config.yaml
num_key_value_heads: 12
head_dim: 64
vocab_size: 10393
norm: "layernorm"
norm_place: "pre"
tie_word_embeddings: true
init_std_qkv: 0.017
beta1: 0.95
decay_shape: "pow"
final_lr_fraction: 0.0
max_seq_len: 512
doc_mask: true
MLP neurons of a small language model. Each row is named by its layer, matrix (up: input weights) and neuron, and shows model dimensions 304-367. Each number is 200 + 30 x the weight over its row's rms, rounded and kept within 0 to 999.
A block is one neuron, or neurons of one layer that tend to fire together. After each block is what it responds to, as a language model described it from the Wikipedia text at the highest values.

L2.up173,195,169,204,178,231,199,211,249,189,196,205,203,184,234,193,248,234,222,177,166,144,188,198,185,232,272,190,216,181,212,236,166,261,234,199,238,164,191,182,252,215,203,222,272,201,190,200,164,155,149,158,181,159,166,241,170,164,199,132,218,218,203,185,170
L2.up1224,170,234,225,153,186,232,236,213,217,180,267,180,215,190,260,227,227,196,226,201,186,190,245,182,191,162,213,205,176,175,234,183,182,209,278,175,214,228,188,202,229,151,197,201,222,186,216,189,196,149,182,161,245,204,185,175,212,208,207,196,158,242,185,189
L2.up1280,239,213,182,171,201,211,179,191,166,199,263,199,200,220,227,251,209,238,205,223,216,179,216,216,170,159,189,171,217,186,219,195,181,234,161,200,186,196,161,210,195,171,169,246,185,195,248,221,218,216,233,215,213,150,189,175,199,227,179,161,176,162,190,223
L2.up2518,175,158,230,197,234,191,204,133,199,197,208,228,209,195,167,223,230,201,173,214,177,232,244,159,214,233,207,221,189,207,215,191,162,176,202,202,193,145,197,218,211,188,173,177,226,135,194,180,179,164,201,208,193,204,152,148,166,222,191,193,184,212,243,181
Description: Split-off word initials

L2.up90,190,151,188,210,199,220,236,195,195,255,162,122,125,213,212,221,235,216,160,174,214,197,189,178,192,195,213,218,175,175,216,150,209,195,218,190,186,231,162,248,193,179,197,204,180,216,227,180,189,192,222,249,196,200,153,192,181,215,243,219,210,143,197,184
L2.up608,222,185,179,199,207,213,242,157,221,215,225,262,151,200,192,187,139,209,177,202,276,203,228,108,210,264,215,182,197,190,170,200,250,183,145,213,202,194,224,171,123,191,184,170,207,221,235,163,157,244,193,183,161,208,211,217,193,175,195,183,190,189,210,186
L2.up615,223,195,201,173,161,191,229,174,205,225,174,217,216,201,180,164,180,211,206,106,215,217,184,154,177,121,197,179,164,188,215,250,224,168,202,168,207,149,204,160,174,200,191,224,135,190,238,222,215,200,242,202,195,178,186,184,192,255,217,187,139,198,243,200
L2.up1479,132,146,196,197,233,201,177,237,268,205,220,193,197,176,193,176,180,200,194,182,215,203,208,186,202,150,208,164,224,191,207,189,133,202,200,181,211,204,202,217,160,174,172,238,190,207,238,228,227,217,246,197,174,207,193,207,164,197,201,218,246,214,251,217
Description: List item separators

L7.up692,209,166,270,203,225,191,213,254,161,151,216,197,180,179,174,184,140,195,206,215,218,211,207,229,190,208,166,212,231,183,191,216,220,201,244,182,216,234,236,238,161,147,249,243,152,188,221,155,183,227,206,144,194,205,204,194,157,229,150,202,222,183,188,174
L7.up2309,285,208,244,183,216,196,243,185,217,177,149,239,133,208,217,191,176,187,217,238,234,183,239,174,231,245,184,210,238,193,212,196,215,214,168,203,206,142,180,218,174,239,217,198,139,211,182,185,177,192,203,220,192,211,218,208,199,228,169,192,211,159,225,188
Description: Word-initial N/M fragments

L7.up986,224,172,149,168,188,221,191,219,234,221,226,229,179,193,225,184,248,150,179,220,211,207,128,134,191,239,171,169,191,162,184,152,197,189,196,212,214,178,248,218,228,247,209,192,223,209,202,146,201,222,222,220,190,182,169,193,197,230,176,235,177,161,200,164
L7.up3011,257,197,180,177,189,161,197,174,172,178,221,208,188,284,203,235,217,162,180,186,220,178,200,185,219,226,192,179,167,182,238,180,164,208,199,185,203,170,164,166,223,194,178,174,122,192,210,209,208,251,184,223,193,187,265,271,207,206,180,209,153,160,250,200
Description: Gerund/participle verb stems

L7.up893,149,213,213,257,193,136,241,224,167,167,223,221,173,155,161,131,229,239,222,211,199,261,216,177,216,165,183,206,233,211,191,223,253,187,209,216,189,142,206,232,141,226,137,206,200,191,231,204,170,227,245,235,175,148,207,209,184,171,229,202,164,211,199,239
L7.up2568,150,180,198,215,163,194,220,214,212,184,234,196,144,232,193,225,250,220,128,220,215,237,226,220,163,148,181,167,162,198,198,210,200,168,198,166,216,157,164,235,195,204,178,195,191,162,263,221,242,217,238,266,214,133,170,187,198,230,233,221,154,206,213,263
Description: Person first-name endings

L2.up771,164,185,260,203,210,206,229,209,173,190,213,282,252,207,232,164,189,203,203,219,230,215,199,237,229,237,180,210,252,214,207,200,198,224,207,192,168,231,201,160,195,185,233,249,176,157,200,157,177,243,256,209,212,206,252,133,224,237,236,247,217,141,174,224
L2.up1342,219,280,208,201,201,133,243,177,209,153,184,151,207,212,184,196,218,259,248,252,112,224,177,189,172,197,210,221,188,196,218,201,233,177,224,197,167,231,227,252,110,208,168,201,220,179,207,181,226,207,233,245,178,138,194,171,171,218,179,214,203,191,210,195
L2.up2335,189,182,221,153,209,115,224,210,182,227,185,177,215,181,223,240,236,210,208,170,142,199,173,202,205,202,177,189,263,216,170,136,196,226,225,212,219,219,224,202,214,172,208,159,189,239,221,179,170,192,228,277,190,209,211,214,178,196,194,195,193,225,235,212
L2.up2704,191,210,211,145,217,164,180,220,211,184,185,252,169,244,155,179,220,177,197,207,224,205,195,184,198,241,213,144,237,228,205,145,176,218,176,227,177,149,191,217,220,225,211,204,212,198,196,205,168,187,201,223,196,191,163,189,193,225,95,164,192,171,192,218
Description: Initial n/m fragments

L8.up1219,206,194,194,170,223,224,209,217,181,231,177,225,178,116,211,217,213,142,181,187,190,218,221,190,183,243,165,252,206,206,192,220,200,242,190,217,138,229,162,176,190,188,170,245,187,200,220,222,220,198,150,227,206,171,173,207,187,237,184,184,201,228,154,173
L8.up1416,155,191,228,156,181,167,179,213,194,179,196,164,211,180,198,116,191,204,196,195,191,212,168,165,205,144,222,141,195,197,190,176,219,210,231,243,197,246,219,238,208,188,271,162,240,124,186,188,220,168,227,203,174,178,242,329,226,242,192,146,219,186,184,201
L8.up1573,178,221,213,156,263,243,252,200,162,262,177,201,194,251,254,195,274,262,249,157,226,169,233,192,186,194,166,201,191,230,144,190,203,192,234,189,172,226,169,241,243,152,204,198,213,196,221,192,198,197,264,234,194,206,203,190,251,233,200,155,176,206,186,156
L8.up1722,217,229,139,163,166,241,195,157,150,147,193,174,204,231,205,216,221,205,223,192,195,205,195,188,196,189,213,175,248,213,207,216,189,268,227,182,197,200,210,200,251,191,217,211,211,201,184,192,177,183,205,197,179,181,218,200,154,191,215,162,212,215,157,175
L8.up1981,169,212,194,171,176,168,161,127,208,172,215,176,150,229,235,203,243,206,189,212,217,194,225,170,214,190,205,199,178,218,203,185,197,216,179,187,240,203,200,237,156,152,174,155,209,206,156,189,175,166,202,190,216,246,234,197,180,204,203,142,204,185,196,198
L8.up2501,193,193,173,190,172,161,204,158,170,189,227,189,176,195,189,245,198,193,210,173,197,226,189,206,190,153,187,215,189,159,208,195,198,229,189,245,216,139,206,184,198,155,186,166,180,234,208,211,241,144,241,212,195,240,210,177,186,197,202,212,192,190,219,180
L8.up2880,205,185,200,201,189,215,274,249,250,193,170,236,180,191,226,177,216,197,188,171,172,238,195,199,180,148,231,196,163,226,209,232,179,232,209,193,191,203,195,132,205,164,219,206,219,207,155,186,197,158,190,216,241,228,138,156,189,227,184,208,201,218,179,176
L8.up3047,191,198,234,183,211,160,151,211,186,144,172,147,151,197,191,162,263,208,184,260,297,198,216,218,239,223,237,227,205,233,190,271,201,253,226,141,156,197,227,206,173,238,183,197,207,177,165,233,219,142,162,228,164,215,191,187,183,192,209,231,220,245,192,151
Description: Word-initial letter fragments

L8.up103,173,158,220,257,170,179,219,226,231,237,185,179,222,163,176,223,190,254,158,262,198,221,206,200,209,232,235,253,226,198,188,227,204,211,188,186,179,172,233,187,268,221,157,135,168,245,190,211,192,184,175,165,216,202,212,235,201,199,179,174,218,164,209,210
L8.up528,172,239,206,198,209,173,199,198,205,254,199,208,212,189,152,229,132,140,199,208,199,199,179,189,185,210,182,191,263,196,212,224,192,239,205,199,217,233,192,196,233,221,178,226,200,200,193,154,186,159,221,234,162,127,184,240,247,207,221,158,176,149,172,190
L8.up648,187,153,227,205,191,175,183,194,163,175,163,231,218,187,151,277,204,230,173,208,225,186,207,186,207,182,219,189,214,147,212,154,190,165,183,169,198,207,232,206,175,212,189,209,206,155,177,205,241,207,167,188,246,202,162,240,175,209,188,227,191,148,158,186
L8.up1083,178,199,164,205,141,161,155,196,165,258,164,122,209,166,167,212,183,214,168,198,207,199,231,208,174,244,219,155,194,121,217,197,209,220,169,222,169,184,165,190,252,242,232,212,217,198,170,210,216,226,221,201,222,135,169,220,225,227,188,242,263,226,161,226
L8.up1576,207,214,125,186,164,169,241,219,170,225,239,172,246,233,191,223,190,210,185,192,259,226,226,236,217,188,167,210,252,192,180,206,183,128,216,231,177,184,194,192,243,147,210,206,163,214,201,174,246,207,243,266,194,167,183,212,196,220,207,255,209,199,190,233
L8.up2591,197,272,199,143,199,176,232,223,204,183,214,233,206,220,143,272,176,220,196,211,215,224,231,160,181,179,228,255,261,192,242,179,229,176,163,191,227,178,223,229,160,231,145,171,181,211,179,200,250,165,235,188,229,203,160,177,158,210,182,193,194,208,204,150
L8.up2659,177,135,185,208,174,173,190,161,134,155,149,187,239,201,149,235,195,245,162,225,255,194,224,183,188,229,142,194,216,195,207,163,173,206,178,188,243,300,200,165,189,202,174,214,165,178,177,198,277,232,210,161,217,188,243,260,147,204,219,190,142,182,172,226
L8.up2942,252,202,252,249,171,158,200,230,186,197,107,220,163,190,169,155,203,157,207,191,250,182,213,208,176,181,186,180,230,188,231,249,193,192,234,209,216,187,195,137,200,241,241,205,162,173,205,166,178,172,216,188,185,196,192,224,181,195,205,154,169,202,198,193
Description: Year prefix / table numbers

L7.up311,205,188,202,200,126,187,264,202,225,214,246,217,233,161,212,254,184,173,213,191,225,196,169,240,232,214,211,201,165,221,174,246,183,226,94,210,161,189,228,186,195,219,184,196,196,157,180,202,157,203,238,172,217,182,236,238,144,249,218,183,214,207,224,193
L7.up2651,184,189,207,178,238,195,182,205,240,217,227,191,251,184,231,272,240,157,210,212,170,178,193,184,209,212,195,161,162,156,236,201,161,261,151,194,232,218,191,155,114,222,174,160,168,189,157,230,237,135,147,199,207,164,207,166,202,235,190,220,201,189,152,179
Description: Single-letter word and abbreviation starts

L8.up472,237,224,154,181,205,234,175,278,201,222,160,211,186,188,206,219,216,180,169,145,193,180,198,240,179,204,176,161,211,175,180,186,173,229,168,216,198,197,145,223,194,162,204,217,185,245,183,162,232,225,159,227,154,195,195,240,174,217,221,186,141,234,205,192
L8.up642,148,184,217,192,154,160,234,235,199,175,213,183,173,150,211,192,245,191,142,169,221,231,228,198,203,103,168,233,200,249,113,212,160,189,198,166,196,169,195,190,220,155,234,170,203,209,241,199,200,252,177,177,178,153,155,215,201,174,184,164,153,252,208,216
L8.up1374,153,206,169,238,218,273,233,231,204,226,218,155,186,199,184,199,235,177,270,217,171,153,237,207,181,216,225,206,205,203,208,185,171,229,191,222,257,182,198,211,230,235,184,196,174,203,178,191,183,179,177,176,218,188,192,251,189,194,218,197,199,227,222,186
L8.up1593,211,192,195,166,212,194,168,262,245,198,240,192,213,241,161,159,197,203,208,170,173,171,140,204,144,211,228,185,216,183,213,189,175,241,199,199,182,214,230,168,181,192,234,214,203,192,196,219,180,260,236,217,122,206,258,209,177,166,191,220,204,230,118,202
L8.up1952,213,174,182,187,187,189,226,251,188,194,211,244,214,178,196,183,178,234,228,209,166,184,244,212,210,197,202,151,185,219,188,163,178,208,248,167,168,204,182,151,213,182,185,216,269,233,206,210,199,186,219,266,231,213,189,196,252,240,196,231,189,210,182,266
L8.up2221,230,218,192,228,258,223,250,221,204,186,209,179,204,205,205,237,215,190,208,158,215,199,247,237,198,177,186,213,181,220,201,227,158,182,154,159,169,185,197,209,155,222,202,208,178,198,218,183,149,162,145,218,163,159,278,189,206,225,254,192,193,191,228,209
L8.up2907,211,184,195,208,161,222,256,218,190,210,195,232,219,185,191,195,226,251,200,145,205,221,256,187,115,259,213,160,199,214,192,196,214,142,204,216,166,159,190,175,179,192,184,209,184,184,206,212,185,204,198,219,235,148,210,152,198,174,203,243,162,206,172,217
L8.up3016,172,183,227,249,205,199,237,238,223,189,245,146,131,177,183,206,238,226,132,252,208,185,187,188,187,172,173,157,165,218,188,175,215,231,254,209,182,190,234,207,223,181,184,197,205,219,189,216,201,150,237,234,165,192,147,156,198,220,210,189,227,185,176,233
Description: Person first names

L7.up1558,214,197,131,207,129,181,192,206,175,222,217,220,202,168,187,217,214,205,185,180,216,210,230,228,251,195,185,192,241,206,173,166,119,184,202,241,198,217,245,219,256,266,219,195,246,204,199,225,212,192,200,153,190,213,290,197,233,212,178,138,137,178,196,186
L7.up2119,216,193,131,208,212,202,204,190,242,183,133,188,221,174,204,233,271,220,202,178,276,191,194,165,223,156,222,168,233,187,210,156,176,183,249,199,214,217,230,186,195,200,199,184,206,222,150,196,246,178,181,239,200,196,213,220,201,201,204,223,212,176,204,225
Description: Year prefix "20"

L7.up577,268,220,186,187,140,197,177,194,178,176,284,183,253,178,173,234,247,215,202,211,208,197,155,228,262,207,188,173,293,189,189,181,223,180,219,156,240,211,243,209,266,191,191,178,196,227,185,233,213,164,187,173,239,195,216,177,234,192,249,192,182,203,190,220
L7.up1555,262,176,198,186,216,175,173,200,165,228,199,197,222,181,197,163,216,231,176,221,212,256,203,194,229,211,183,198,291,204,191,205,184,246,211,196,205,203,225,242,220,237,200,224,214,248,171,201,240,202,175,185,152,214,211,211,187,204,237,165,120,205,196,213
Description: Physical part locations

L2.up676,198,201,180,238,164,145,161,126,211,233,198,214,181,185,226,167,183,200,244,174,177,257,171,203,191,164,174,211,223,252,218,206,144,212,196,223,213,166,219,242,157,194,186,182,220,204,182,190,180,232,239,212,129,206,172,178,178,185,236,172,203,243,176,207
L2.up1068,215,192,238,210,212,238,205,187,197,167,186,203,208,258,222,184,205,242,201,164,242,214,230,216,205,162,217,170,214,136,186,185,196,193,216,192,171,198,208,251,175,234,168,212,213,235,200,199,174,196,206,224,216,230,213,189,185,170,174,203,195,212,225,216
L2.up1597,222,198,194,247,174,177,174,151,216,182,207,217,163,173,229,242,160,204,233,161,176,185,182,240,213,144,156,208,184,181,215,165,206,193,196,177,161,181,198,234,180,168,200,202,293,146,215,162,199,184,243,208,115,204,189,167,224,186,227,194,217,195,239,191
L2.up2802,198,191,161,185,143,210,138,137,243,238,193,267,238,153,166,209,207,199,151,148,198,142,270,189,249,210,159,199,204,186,199,194,212,207,207,218,185,123,190,214,187,203,197,197,236,255,195,208,227,201,237,228,206,230,195,234,207,209,180,240,184,191,225,244
Description: Male first names

L8.up235,186,160,180,178,237,191,226,189,196,229,199,227,190,219,215,192,208,206,209,207,228,251,210,206,261,191,274,167,199,202,176,209,235,208,269,196,212,208,214,213,212,149,251,242,182,221,183,175,213,164,205,199,290,186,213,211,208,159,230,255,186,266,174,162
L8.up678,189,209,208,175,209,150,238,179,229,175,211,178,178,188,203,255,210,185,213,219,139,188,141,199,229,173,209,195,174,175,210,228,163,206,211,245,222,251,202,180,221,181,141,240,181,188,203,244,171,209,195,143,205,200,231,231,177,206,223,188,243,261,231,163
L8.up856,207,210,180,240,154,184,218,183,218,170,170,189,218,235,217,219,215,200,225,152,177,246,162,182,148,236,155,163,201,181,176,194,193,182,102,172,240,242,181,179,245,184,212,150,203,234,219,155,209,165,187,203,180,213,227,174,165,136,154,196,244,155,195,199
L8.up1817,175,251,208,140,233,207,196,187,201,153,177,155,215,217,224,217,211,243,193,201,150,270,207,148,231,136,200,220,183,198,197,214,223,207,142,179,200,206,178,184,219,189,221,192,231,203,219,231,239,170,230,163,185,129,203,179,227,205,177,208,205,190,153,205
L8.up2495,170,271,187,168,178,151,248,199,232,184,159,222,159,246,207,177,248,174,217,223,230,255,228,188,202,193,191,198,246,202,179,216,204,184,217,221,219,194,227,154,219,167,224,181,230,222,221,210,238,229,251,202,178,130,272,208,136,190,187,211,164,235,178,259
L8.up2794,170,207,171,152,205,161,198,154,223,176,153,191,209,205,257,199,213,256,228,222,212,168,146,183,237,240,244,194,226,189,147,194,140,144,227,205,197,174,196,270,196,174,147,210,182,159,220,224,205,142,237,237,133,210,227,188,235,228,225,198,218,204,137,184
L8.up2917,171,193,225,208,232,204,202,218,142,193,243,168,193,255,215,210,163,274,192,195,197,260,235,215,169,160,175,191,210,225,200,187,190,194,244,130,197,221,228,199,191,152,193,212,193,198,210,184,205,190,195,227,199,199,158,191,221,214,188,246,157,247,139,180
L8.up2968,242,198,213,152,218,222,157,197,186,203,198,203,167,141,175,245,189,216,206,230,210,204,197,185,287,189,231,224,186,139,177,182,192,180,183,155,206,178,220,242,210,234,195,210,159,196,198,182,205,212,247,175,194,186,221,218,209,207,205,116,326,216,167,170
Description: List separators before codes

L2.up1983,209,197,206,241,225,150,258,187,173,243,207,190,200,191,155,185,178,246,243,211,204,216,167,226,158,182,186,177,141,187,172,189,148,203,205,178,181,233,201,151,177,223,170,236,200,154,255,219,192,195,212,247,130,283,187,213,142,224,248,224,196,222,148,197
L2.up2241,235,197,240,190,194,190,161,188,237,203,222,243,159,224,217,179,195,241,136,189,195,199,151,133,221,217,187,164,197,186,195,188,176,188,197,191,210,189,212,161,185,179,213,235,185,197,223,153,175,202,184,204,207,171,178,180,174,214,236,236,140,175,160,191
L2.up2302,221,183,172,287,233,190,228,214,190,256,205,211,161,237,227,191,151,228,218,169,211,189,199,209,205,188,266,214,181,233,178,235,151,235,186,214,180,202,192,202,171,173,180,231,246,226,220,182,163,206,244,190,210,166,170,197,136,199,186,230,134,131,146,181
L2.up2457,236,218,205,228,176,207,209,255,224,192,157,187,204,193,218,157,185,238,224,232,182,171,217,220,220,212,161,209,234,189,167,163,81,187,183,224,205,147,250,176,185,204,176,230,200,168,234,181,182,160,202,183,213,198,205,221,157,186,211,229,146,215,195,201
Description: Presenting and appearance words

L8.up426,197,170,149,194,204,187,115,215,221,230,194,220,168,191,213,214,209,231,219,234,180,162,206,236,212,209,229,194,170,237,151,208,191,244,252,166,233,185,149,143,200,213,193,210,194,236,146,174,223,171,145,231,205,214,216,247,204,191,198,192,213,157,176,233
L8.up1169,224,203,257,212,234,151,191,173,205,187,199,228,190,210,221,175,215,168,213,216,209,194,146,209,237,239,188,190,171,208,185,172,181,215,124,145,199,171,170,233,201,238,193,214,148,210,154,158,188,224,198,140,188,175,218,232,194,221,105,168,189,228,234,178
L8.up1285,210,208,188,166,220,254,186,213,215,263,182,157,208,183,214,178,200,224,268,234,168,230,184,169,242,210,170,182,240,205,202,172,234,228,160,252,184,207,206,158,199,141,201,222,227,232,181,233,168,207,232,194,137,244,185,197,213,169,217,235,216,176,220,201
L8.up1333,179,206,195,153,163,230,186,181,218,295,180,185,216,214,189,214,217,190,164,216,229,244,167,156,187,193,208,196,200,196,238,196,186,224,200,172,228,191,165,194,232,220,215,232,187,194,217,218,218,229,187,185,165,186,230,234,185,148,183,183,213,215,197,215
L8.up1371,227,249,177,189,223,166,170,234,166,209,159,216,237,216,178,158,204,232,163,173,221,219,127,232,183,224,211,241,172,211,160,81,138,215,256,165,189,217,168,155,229,209,170,231,200,250,173,189,178,208,205,192,150,197,242,179,148,212,192,214,217,188,230,181
L8.up1524,201,209,185,191,244,205,149,199,143,259,153,202,184,218,248,210,221,222,238,147,186,281,138,233,224,152,216,223,174,206,204,225,131,204,229,192,136,194,201,184,235,239,186,191,218,194,161,226,133,224,252,224,250,173,221,233,184,208,181,217,230,188,171,209
L8.up1923,191,262,155,242,246,250,146,203,196,184,168,216,186,209,242,197,177,232,208,208,191,268,225,220,189,118,216,212,203,176,210,154,216,172,166,187,228,204,209,213,162,218,237,255,215,159,205,207,265,234,151,227,179,191,184,202,254,224,237,182,223,169,184,178
L8.up2077,230,221,199,177,178,177,201,204,219,187,239,254,180,212,210,184,243,205,182,231,267,212,141,154,190,184,213,165,197,189,214,188,235,139,186,213,181,264,157,192,199,215,183,253,207,238,210,160,165,219,248,247,182,212,197,219,209,204,195,195,228,215,196,182
Description: Physical-description noun phrases

L2.up1143,249,203,214,123,215,191,228,209,192,216,231,145,239,215,194,175,183,147,198,152,233,213,196,213,209,202,213,204,210,204,190,187,147,198,176,153,184,196,178,204,193,192,164,207,157,177,193,228,187,171,171,288,181,133,223,180,249,255,197,181,267,182,135,191
L2.up1421,187,197,197,160,274,178,228,193,243,280,203,201,239,177,174,202,211,205,138,153,172,237,150,195,198,256,215,215,212,189,229,204,201,226,214,226,176,175,194,213,200,196,210,214,219,177,199,171,145,201,178,172,226,145,194,161,194,152,176,213,224,186,244,223
L2.up1947,210,187,204,151,221,223,157,258,186,179,189,161,240,190,210,243,205,175,200,129,227,161,188,163,216,164,282,219,178,187,200,189,239,249,193,273,181,218,215,245,225,159,155,233,178,170,178,194,124,193,195,213,155,190,223,264,183,219,175,225,193,209,215,204
L2.up2550,219,169,206,166,201,165,246,171,199,204,170,189,198,170,175,244,267,176,197,146,196,208,250,256,204,187,229,193,185,183,207,186,189,240,193,227,203,183,166,189,239,147,163,178,175,169,223,179,209,212,190,201,203,197,257,196,177,183,160,166,188,209,242,278
Description: Year century digits

L8.up35,218,199,182,187,170,166,199,191,197,217,196,221,200,189,236,247,202,186,237,206,178,182,196,175,184,190,221,220,174,210,223,239,197,213,142,264,168,209,178,206,191,221,224,216,184,117,176,201,152,196,160,237,204,184,192,189,198,205,183,245,223,182,214,201
L8.up910,176,252,195,240,220,175,223,147,173,214,195,233,226,158,245,150,159,212,223,213,208,191,239,211,154,149,197,218,214,239,228,185,231,170,196,158,222,183,139,232,267,195,176,151,236,242,244,205,174,127,230,254,183,200,173,190,223,208,171,202,198,214,137,201
L8.up1383,206,202,144,198,214,167,191,165,189,202,179,214,213,190,203,221,215,191,220,202,155,223,198,256,223,170,249,245,201,198,106,180,253,157,219,185,244,198,168,149,259,168,167,199,240,176,157,196,214,188,208,177,183,243,182,186,219,189,197,179,228,185,194,178
L8.up1493,184,137,223,188,155,244,157,224,226,186,218,262,193,181,254,244,202,164,238,212,200,207,224,216,223,215,211,203,201,238,233,209,207,220,81,237,227,220,200,217,172,219,190,218,223,259,184,212,170,179,217,200,225,208,217,213,218,167,209,171,237,177,164,197
L8.up1721,219,221,240,157,161,236,265,237,209,171,217,240,217,203,172,168,222,250,166,234,187,216,208,234,225,206,220,139,174,202,185,183,227,213,203,167,249,211,168,206,191,185,218,220,195,141,212,184,205,232,206,241,179,249,215,282,166,202,222,219,185,195,193,196
L8.up2264,223,206,167,194,237,170,254,227,160,196,184,170,236,253,134,216,189,235,205,186,230,225,236,249,265,201,211,238,240,141,183,174,227,224,199,184,185,214,178,266,219,246,209,171,213,194,227,198,236,201,192,194,159,250,225,215,222,172,191,213,220,182,173,198
L8.up2481,217,199,247,198,152,226,163,218,205,198,214,249,162,213,212,227,253,212,243,197,210,169,225,175,200,205,202,177,172,180,258,179,200,226,172,156,251,207,216,205,210,225,216,151,216,183,201,180,176,184,206,195,237,166,267,206,209,220,196,170,228,198,178,167
L8.up2583,187,202,158,234,171,207,231,190,244,209,216,232,159,240,264,220,230,175,207,193,200,236,206,202,165,218,188,191,221,250,226,165,163,195,127,190,224,229,183,213,240,181,223,210,211,165,191,215,130,195,214,192,175,193,200,209,210,206,229,218,195,187,173,263
Description: Abbreviation pieces, possessive pronouns

L8.up98,225,197,198,213,149,193,225,201,189,191,208,172,155,154,234,248,167,245,243,230,192,151,223,212,212,221,173,227,239,174,202,186,225,216,225,186,206,261,138,216,189,187,166,137,237,212,218,191,169,198,163,151,234,171,168,206,160,146,215,207,145,226,209,173
L8.up712,170,242,228,196,169,217,246,213,184,190,201,162,203,204,221,229,199,220,179,198,180,194,183,171,241,181,281,191,222,156,156,194,164,201,223,152,178,242,218,178,247,151,230,223,198,145,190,234,228,198,192,233,241,216,201,207,235,224,199,155,207,206,175,184
L8.up949,147,233,174,203,233,272,230,248,149,209,207,221,185,200,184,214,219,191,216,172,167,186,233,188,192,215,238,244,252,200,187,184,169,130,225,209,218,198,184,235,233,205,174,205,216,219,170,227,115,205,185,257,172,163,182,172,207,244,179,147,159,184,198,173
L8.up1520,218,191,242,190,161,184,222,174,205,222,199,153,209,193,216,226,252,179,231,198,171,189,221,271,259,188,180,283,190,126,201,185,184,243,171,180,219,198,201,171,203,169,214,240,212,219,234,230,231,278,203,157,209,212,231,207,179,190,190,213,190,232,209,208
L8.up2029,127,238,220,174,200,205,173,163,210,226,221,184,160,165,159,201,223,214,156,217,174,216,209,169,265,165,199,204,225,209,216,205,180,231,232,177,206,209,177,213,203,173,166,142,195,205,214,201,241,203,175,182,210,186,156,239,189,186,196,170,182,174,175,205
L8.up2158,203,117,211,219,210,232,194,179,191,200,151,210,176,222,247,182,189,205,199,184,214,245,178,175,194,207,175,173,153,223,186,238,228,200,191,207,271,169,182,169,222,173,175,211,173,242,216,240,191,243,200,208,215,213,222,213,186,191,197,182,142,233,179,181
L8.up2288,233,163,212,205,220,261,183,220,190,168,201,206,248,228,226,175,242,164,208,216,202,190,179,312,196,218,216,220,229,205,200,242,216,200,213,191,172,163,203,203,214,200,168,177,199,173,237,206,247,173,217,166,235,182,219,247,148,168,206,227,160,173,182,194
L8.up2919,205,231,191,207,149,241,177,187,181,172,208,212,174,177,225,162,207,219,198,168,180,213,181,202,224,216,229,209,303,246,157,227,283,242,210,207,176,155,222,160,187,192,176,195,186,269,185,196,185,239,181,186,191,169,187,219,186,182,234,176,226,147,223,202
Description: Reporting-verb stems before suffixes

L2.up603,152,274,207,172,202,196,194,241,217,216,225,286,94,161,178,178,213,199,247,191,202,219,227,185,191,194,233,191,222,235,211,219,145,217,215,225,150,252,220,227,210,202,174,183,191,130,228,174,214,207,234,221,206,182,203,185,185,197,209,192,232,249,269,203
L2.up1188,197,120,170,241,204,148,158,168,197,224,225,169,194,182,165,224,186,143,220,180,222,224,184,169,151,199,193,186,216,202,202,163,216,186,243,140,202,172,224,231,215,194,179,172,149,245,263,155,183,168,210,199,190,185,183,205,219,137,150,227,152,209,178,198
L2.up2227,229,130,207,177,182,196,179,243,272,189,257,234,230,269,276,194,197,132,187,176,190,281,143,196,167,177,196,217,170,134,191,166,170,157,199,159,168,217,204,205,248,196,223,212,227,215,186,205,209,104,200,128,223,154,205,241,198,211,201,233,209,228,209,212
L2.up2544,199,183,169,211,174,181,222,249,203,171,236,212,223,171,147,258,226,251,198,211,210,176,193,156,198,200,193,211,222,148,207,164,192,154,133,192,201,225,225,190,177,226,211,209,204,167,248,233,214,182,241,177,160,142,230,194,149,212,217,219,212,183,215,216
Description: Medical and biological terms

L7.up1832,188,193,203,154,132,197,245,167,223,230,218,213,239,244,170,181,192,180,244,201,252,197,174,155,205,198,249,264,177,197,195,210,215,214,286,165,247,162,163,164,199,196,206,193,171,136,195,180,212,227,190,184,216,190,210,192,182,124,244,211,257,249,212,214
L7.up2699,175,176,223,211,230,198,216,204,182,200,283,204,231,260,211,153,179,213,233,184,236,211,217,151,228,229,196,182,202,204,153,215,198,233,238,164,173,211,253,225,245,214,192,233,190,222,206,225,199,179,154,225,256,160,213,228,188,209,217,181,203,255,183,263
Description: Separators before country codes